config = dict(
    n_layer=8,
    d_model=640,
    n_head=10,
    n_kv_head=10,
    head_dim=64,
    d_mlp=1280,
    vocab_size=50257,
    activation='tanh_gelu',
    norm='layernorm',
    norm_place='pre',
    norm_eps=1e-05,
    positions='learned',
    qk_norm=False,
    attn_scale=0.125,
    bias='all',
    tie_embeddings=False,
    parallel_block=False,
    init='normal',
    init_std_qkv=0.0262,
    init_std_o=0.0,
    init_std_up=0.0262,
    init_std_down=0.0,
    optimizer='ademamix',
    lr=0.000205,
    beta1=0.9,
    weight_decay=0.79,
    lr_head=0.00414,
    grad_clip=2.0,
    warmup_steps=473,
    schedule='wsd',
    decay_fraction=0.798,
    decay_shape='linear',
    final_lr_fraction=0.1,
    batch_tokens=[32768, 65536],
    seq_len=1024,
    doc_mask=True,
    train_tokens=521500000,
    steps=11173,
    dataset='wikipedia_en',
)
MLP neurons of a small language model. Each row is named by its layer, matrix (down: output weights) and neuron, and shows model dimensions 293-388. Each number is 500 + 25 x the weight over its row's rms, rounded and kept within 0 to 999. Numbers have three digits each.
A block is one neuron, or neurons of one layer that tend to fire together. After each block is what it responds to, as a language model described it from the Wikipedia text at the highest values.

L3.down375:480531502533511500510516507491503493507524486530478495510497509478541472527498501499491556497514524527496559501528526528514476493500496507483494486501490500484505510510527463524488502520543481569488515463490511531496519537531482491488483570523522479528482527510462503492508508516487535489
L3.down597:483500516522483489477521554497437534439450498499500514523548525498530525513475527493485507512524520461488565476478490536482511499482529504503467551504527508519532548507487514466498520523491486539461547498515474476509520523511490500521498508531495473515512497528447519452462463457489524499
L3.down895:490466506481490496453533491493462570421501516518467517529497481472495509508464492492526516530520444486488525472455513471483524506468534541485433560476483495515529535506464498477509510507459499481512566520503463483514528507490500533498515501510489499488531507511435527486505451497462531504
L3.down1062:488495517525493473538498500449497512530494507521480485496478483537529453538533487480504513489504486531490539498477516500552498508462500531476497523470529501521488503503439515511504533488513496500522544489498496510490454491484513479478468501510492500544538497514436543461507519482485507519
Description: The last digit or piece of a number, usually the final digit of a year, such as 195'0', 199'0's, 180'1'; also distance figures and model-number hyphens like SSBN-728.

L3.down467:526545503555488504527485485505494465519508499524493509537506515501497505510477496480511496540496493471500450500476504530544498486462539514466523518528489531469533508530479542514501514520476504475483485558469518510499509507497494512510522514510560525500514527509447460500475525510511502504
L3.down755:491491521543506508502541524514531517488537497488438523547521494449511531480513541481516476514488500538490461494491514545487502460513523465477534496504518511510478504533489509516498495527489519491496486489510505490479503499513489494491523512568515469508535552500474513546446511487468512470
L3.down792:468492507505489505496468480501509496489497504491462482520500499484510486493488521512497523525493502534505518518500518542510539503480473470504493520439530500539477548482513498473493520485472483501468526531518438479511502489513536511540527482535500474504521534491476531473508470506492512471
L3.down823:520492477494488472494492557471509510511496552502486526474477522525502518506510458517495500510498445528504527541504499484567503468515558515498508493421462484485539507473549482513497465448478489454472491496526528529493506534480502501465533474545562512509558418502460473496502507502493537499
Description: Digits in pipe-delimited statistics tables, especially a row's last cells or score pairs (e.g. 7–5, 3–0, 9 |), plus some decimals in prose.

L2.down108:541503493501529496507489493470509487513497541505482510461472504520492474500501484498484496498494485503495474510520533473537433525533506518510492448491519469465484487523471481512505520487507492509508513485503555515552506487479530534499508522571528436508500513491505503582518561508467489471
L2.down484:503526465542551492512518505498504505514493533495476521543479488517519504462512459501513493464499456478506526500509505430520512515535503538473458492489490506497499516526496468479511506488478504537484532466506560545481504487530507545502500514546523496536464494522497491452554555510549517496
Description: Cells in sports statistics and chart tables, like dashes, small numbers, and column headers such as GP, Pts, Goals, Charts; also sports recap prose.

L3.down377:532472526507489506540491476483516464531480520489520527523483502487458547520479533519486518509504519451508525518487482488491517510443512518543489505487487518479490502496484512539491533501526500513512495540498534477492472517495497483491506505533484495485508487504489494497519514504484481531
L3.down609:505492511490552513508473469502461490549511478470531498530477513506482489535488448491434516494485442486494530461499523483483446502466460502511537528479497478498530502453513519496510442485499492521481491478513528480480494501496505534474531497515474541512484476494529516470514518527498477469
L3.down703:480516506522542485504489482517510440490524507496537440471467471500480497503510478520466529471497491488492487505523510496484485560469502464505505468483502477504511484465486524503503521482475511521448473481490495493515476463496529510515507496530485484469525486511440519515536496524496467489
L3.down783:502495535493472486546503500559521514506504491457442470496510492493475516471485515524475491496506532512498455486450483449512526470492529465515501518546517493480497511495499548497505466509511500479504506492500501571466536478545525515525504468521514465516515483496458451520497509473508508470
Description: Last token of a cell's content in Wikipedia tables, just before the next "|", such as closing quotes of song titles, ")" or "Turnout"; also first prose words after infobox headers.

L5.down24:490515501549557470486489483484477492502509492459515512529517473508547503487520489498520472471544487499474482516516460463447477546472495461509506520503531468513486498506492540489561471485518499472514533512506471511503475463472491504517527500560496549496500507451485505476496544504509434525
L5.down31:503514520517544509505537514467465519501457518479533456450517484486508472516488499468493490483466494516500476515529508504485509496544489511495482531490523467474492488487483487473500524508521518497499503516446553515466477498521496505469524481533511485511522501464491492447462481472494459503
L5.down188:509480524495552518530530476451521470473510519483516478504506523516563493495492486494498510493557498524492456511510458473552509539501456539511480507502533447433493477500511526510524452526484527462530480501503490489503477477508525483533497483585505484533502493456484498509495514497510494518
L5.down466:521503503442515493512497504578476510453439508461496556543533493488518509495502487530491504501549482500478526479445520475485474486492493532540508497520542480489506515495493567499546506470466555512512499509532450516470518480502497474513490500575484532481525464522486503488533549528484480535
L5.down541:499480495506495544499528454490486452533473484469509503531513512531485501490476494502518464499534517504484450475524477444508496515471488557488470525485540501485514490494508493496508503511533538519529496525454491512475492487514486518490488516582514509510513473459482486506508503498495457543
L5.down656:467463495511543466489490513474486452487521528505529470472474498476491476542544506480525555555490502493489483519507499514505481531494502539526483531495461492467492494546493535514469491488458502549512509504535507509584457485511499521496492497538477469512469503523496479530468550431467454457
L5.down746:510524507480534491458524495544473505517496483503522504519537465512525572524481455476508484538528467489500507516536465443513497526503508494488485469497524475550488497539505531500520465529543478499490515487511511536481479484482512427544510525514472481488551537469469475471505495504507424559
L5.down1256:505525531495540495516497482488502511466517505498488505497501500555530532473505490486520474497521495546486481471497488442495508556525531502532492483527514487518497501530467478521525462492574523495507496461494510509487467489485497506527508526509518479496477469473503504530468516490496473549
Description: The pipe (or colon or period) closing the first cell of a wiki table row, after a row number or label such as Turnout, Total votes, Rank.

L5.down293:519536477478535492488495483577525545442449476461500536519493517539483513496538502531500502504479493510459496476499507511508484489500485533501481481488535479481489505476498516539508485518537521501513504459509496508502471503478489466517494523515476522514501502509512461500544524533501478527
L5.down712:479500507461528484484483490499507508458478486461519493547490499511532481485501514512515510482527469503460502501488496488500488522523474530510474516498543443435489507515522532545512488480507546468492509485542483512528496479492514490539468501546489505459508475497511476530520560484551467515
L5.down762:533520482525521474513526499503497484447472489500520530526491525516531483509542531521499518495496498494477499517507504497510483519490489493495499495492521491482512501479477494544504465464486504471493531442474491511495480511514510503493507524562476521537536489510516428501561523500535478523
L5.down808:500558473489504470509514440529434543472503498525504517503501482534482525512533502519517480478483514509489502481475485448468510537523500468508465452533507520529466539560494495503514486504514491479487498506490505511491491518430502456516467506465462526496533491478482466514552488497537472539
L5.down826:538510496466490509528495476540483538492476468505518506544506485521495491520521486515489504476473476478500519528475502475486497509479507524511511475460498483490505520485489530526538489492489502492498473482491474530519487497500498514570473493478470489477534511543502486522536503528506504491
L5.down914:524499468474489423520506467532503530479475493473517497531532520520484530465493434547503533460467483479531496501481518530533541484470491520532493492484535480442513501471513532501538478518481562512516533498496454526487492497469492536485551476528521497475475446518487476487515507459513461474
L5.down1052:515520458497500513510504472557494503437461504481474553529484473494494497473520492530535517473471514480492489468489535503477491478492486521501498487494499477488505517506476480509501509507501533498498490458502502522501503505461505492517505506507503521489552489531498509517519522508507472527
L5.down1196:526502517488489490482494507549525502509482477509491518521489510510492471474515497529499507468504492478499486474516528525527498458530481498553484492502511477473497516462514529538550521483516523522458493515513478489507538474492515480465506495502457527476520489531491456497517489472494512500
Description: The first cell after a team or person name in a Wikipedia table row, such as a stat figure or NHL, Vice, Switzerland.

L2.down671:504552489495479494506481492472529511451512463534501493501522503464506475566433502483495528477508508529505541515485502532517491465518566540441470515538510498469503495525535436494500476494491531511537503513482510526491525510491502490512484529499513506553489494511490503530501514505500500493
L2.down1208:486519497464488474492493494483529485509477493528490475498472488518468489511496473473483512502493533512498529512468508518536488493459527468537520540489501470469475464533473453464496522468501483528511521508514483491504494523476510553467442558487458523482563496508482486524513478505512512490
Description: Final digit of four-digit years split as "194"+"0", often round decades like 1980s or 1950, plus other small number tokens.

L5.down113:511523514518483481497496497568559500492478504484493507484501482495489486485500504515479522508494475494512495522502508521509509498506469491488463483524465480482490493478480520512499522520523532498484522499529514485485493483489479498493520500475535514490490502507484518498499476500488497453
L5.down121:508499484480462477548491488474530503446481503500504535539475518491487485492509481554466539493495501493450507493472523517467495463496513511497514498440503532492491510483487501501524485527469499508498468442502482475490509513498520492497539498527461465490504450522544494520504511480510538493
L5.down324:528533466459455495505487479538522536476435487491484497505493518485497493512529485532482506510463472492485531492519513503505459473501486503493538482504468499483512475469478484513483520507458516500461534486471478532496502519472474502510522510558496507474515489538488475506498515520528525496
L5.down440:503534480507441518523525482546533526477463507493474522529481521482458507462523506524477515502451527491484524499488511542495488471500490493483520509469488511476509479476468481516497536509501501476492506470485488501501484499469471515509531502559523476480496472522509464482518505506488507499
L5.down645:538520478509507468518511490495532503489463479495525528488528455513477532513499447547529527481490535484490502462479470484521508482479508536507501475512536483491487527519491516518532457520462529494524507493509488491473493466485498477529532534545479481513482459505521483525509509520474495478
L5.down1039:454539470526496516498462517565526511489503468446477502485516491524479500463540505507495485522451494505510525476453495504481492452493533506494477523476456522540484488478491455506498516523540550519484498477510519573481462516521494518529544484542520482457481503507525444526535485521500519528
L5.down1075:494521513452460508508463477532526529449448495497475539508488524488463526494551502530499498476494516492509494484469540516500476466515478504491492520485527497488489503522481463469501509516519553518502490484512491503508489496471520482508549484497488490473498456484538452559501512514483513514
L5.down1129:472528497518508502480512516520499499504527492498431480521521507528474485496556515513483494499519476465487527502552515495504469524514507504502516504495478491482533522516481497535499555514555554482481493492489498511479494543497471517495507505526513551489487501503517477486508451586523493514
Description: Cells at the end of a row in pipe- or semicolon-delimited stats tables, such as the closing dash, pipe-newline or final number.

L2.down288:493461465479520527473514542490515541544536501470522481526456536497509459503485541499494491525498477520497453506514505493502508518497482490501499433465528487505527527451494517443497466527522473527490543522500466542534523491540517497449521522514512517506513521491478532495459487524464529485
L2.down832:507511500503503509456485505487499582497472487490515480465481516542495542453495569499494538506485486463498482514495483443482568526512489506484502499502567500519476545525523492466513519480493482489502479495497491448559478517488490498484539513511481498483492483513467490496498535496509520534
Description: Final word of team or organization names, mostly sports clubs in stats tables and bios (Canucks, Rangers, Racing), plus parties, railroads, corps.

L3.down67:474506507497506497488476501501525496459501494516522497542546505453527539525487514500517518531524563492496500462517543448542515421511450502525487495452524501524526498514504484516491483527486510495509445492485480472499488509475479553527473499507461483470490474499516505510434471534503457534
L3.down184:477501509469503482527514494493529498462510526498471516551544447465489489456515540533525517471501518461495481503481540479586493490481481457538498471545509508488483500522480493466494501520495525484518520516486506493503487506449505487490427514524480479513501464519507487508508503538474478493
L3.down463:496483515479498516503483481488514532506506531502524460483546493482471504481520535535500508470506500557494498482487494512499456498464497453495512533489505491467542484514536497493485517535500510511523481480507491512489520548479527512504474499528480479516480508506483480475493495519493514515
L3.down874:485534506503484501545521522521470475476538489525477472505519487523520485464478504502522500502509509494511530526503541483549486549471530534480526450488505440527523549525451532502492508521502510529502544486498492533502483503512483502545472461500524454549539539514477504476494478513480477516
Description: Later pieces of US proper names, often in sports or geography text, such as A&M after Texas, Oilers after Houston, Kings after Sacramento.

L5.down37:471491442512507498538488491504471498465478489522518451535495479539524500561507506465492472499475487547507494495481484473556520469489475554533522507555498499539510529458450506466543539471544522471530481450509473516470490471491512524481478453535508442497488488518493507487463481515502504553
L5.down279:515563525482486512488484527507521503499467523510487462490506528555533507463539503533505488502510480540506495519470501510503507440499471484506522546522549532515477507477516479487512528526525471490476495471452450507495458571557493458473478485518488471508496486496503491525503520492518526491
L5.down296:481505514510497536479493521458512477484553549526473480503454504556511463529522456492479481454509488556466419493494493480493527482491483497474478471547514501491520535527525483493495477505530541472445479453496538521485540515497499510481512546525544526496499481469493497522478498535507506531
L5.down503:485535495538487517462488476479512504506528498529504545500520508482529510463561516544535475522483512456479503523509516468486549486470477475484472490462490561492497504507472448514473492468546504509494581498505460487519558496518543518487503509523518480473493492529527475541520533517531503514
L5.down878:480458532500508509495485523484506443520504539490451511535473513495541469507489539475474540507526479467492542531552526495507488524483484464480509495493517460521497474499493500482490522477551513479484466493524474462497525496501528471465478497523483501500526493502489485484489491494479522534
L5.down1019:502513513521499499483515482480528455500558522526483524497510534533496471520529512493489478505534466544484482530469528512534502461518473503484513522496488535506497487506476546513506469485486514469468456471466484492413513498506482509494523508505553487510515495532473524531523501507532512492
L5.down1133:456546514509463509490509499508518460515503492505481530509472471505500492483512469490503495508493481526474492509474502499500529511511508547499481466484496512467533495487477497530489475504497526474477447457482570537417518505487460523524485540505489474524470488502518539562515524542485524497
L5.down1208:503437523477512500412517512512490451506487501511504480506520491516461491466485486503473492581500488489496433490524467509506479477516499525466501488519492531492498558537515565525504543518514521484503460521494484492467493462481506488523537550476501495515473511512498504525535507482497542512
Description: Final digit of a four-digit year split after its first three digits, in dated prose like in August 199-3 or born in 194-7.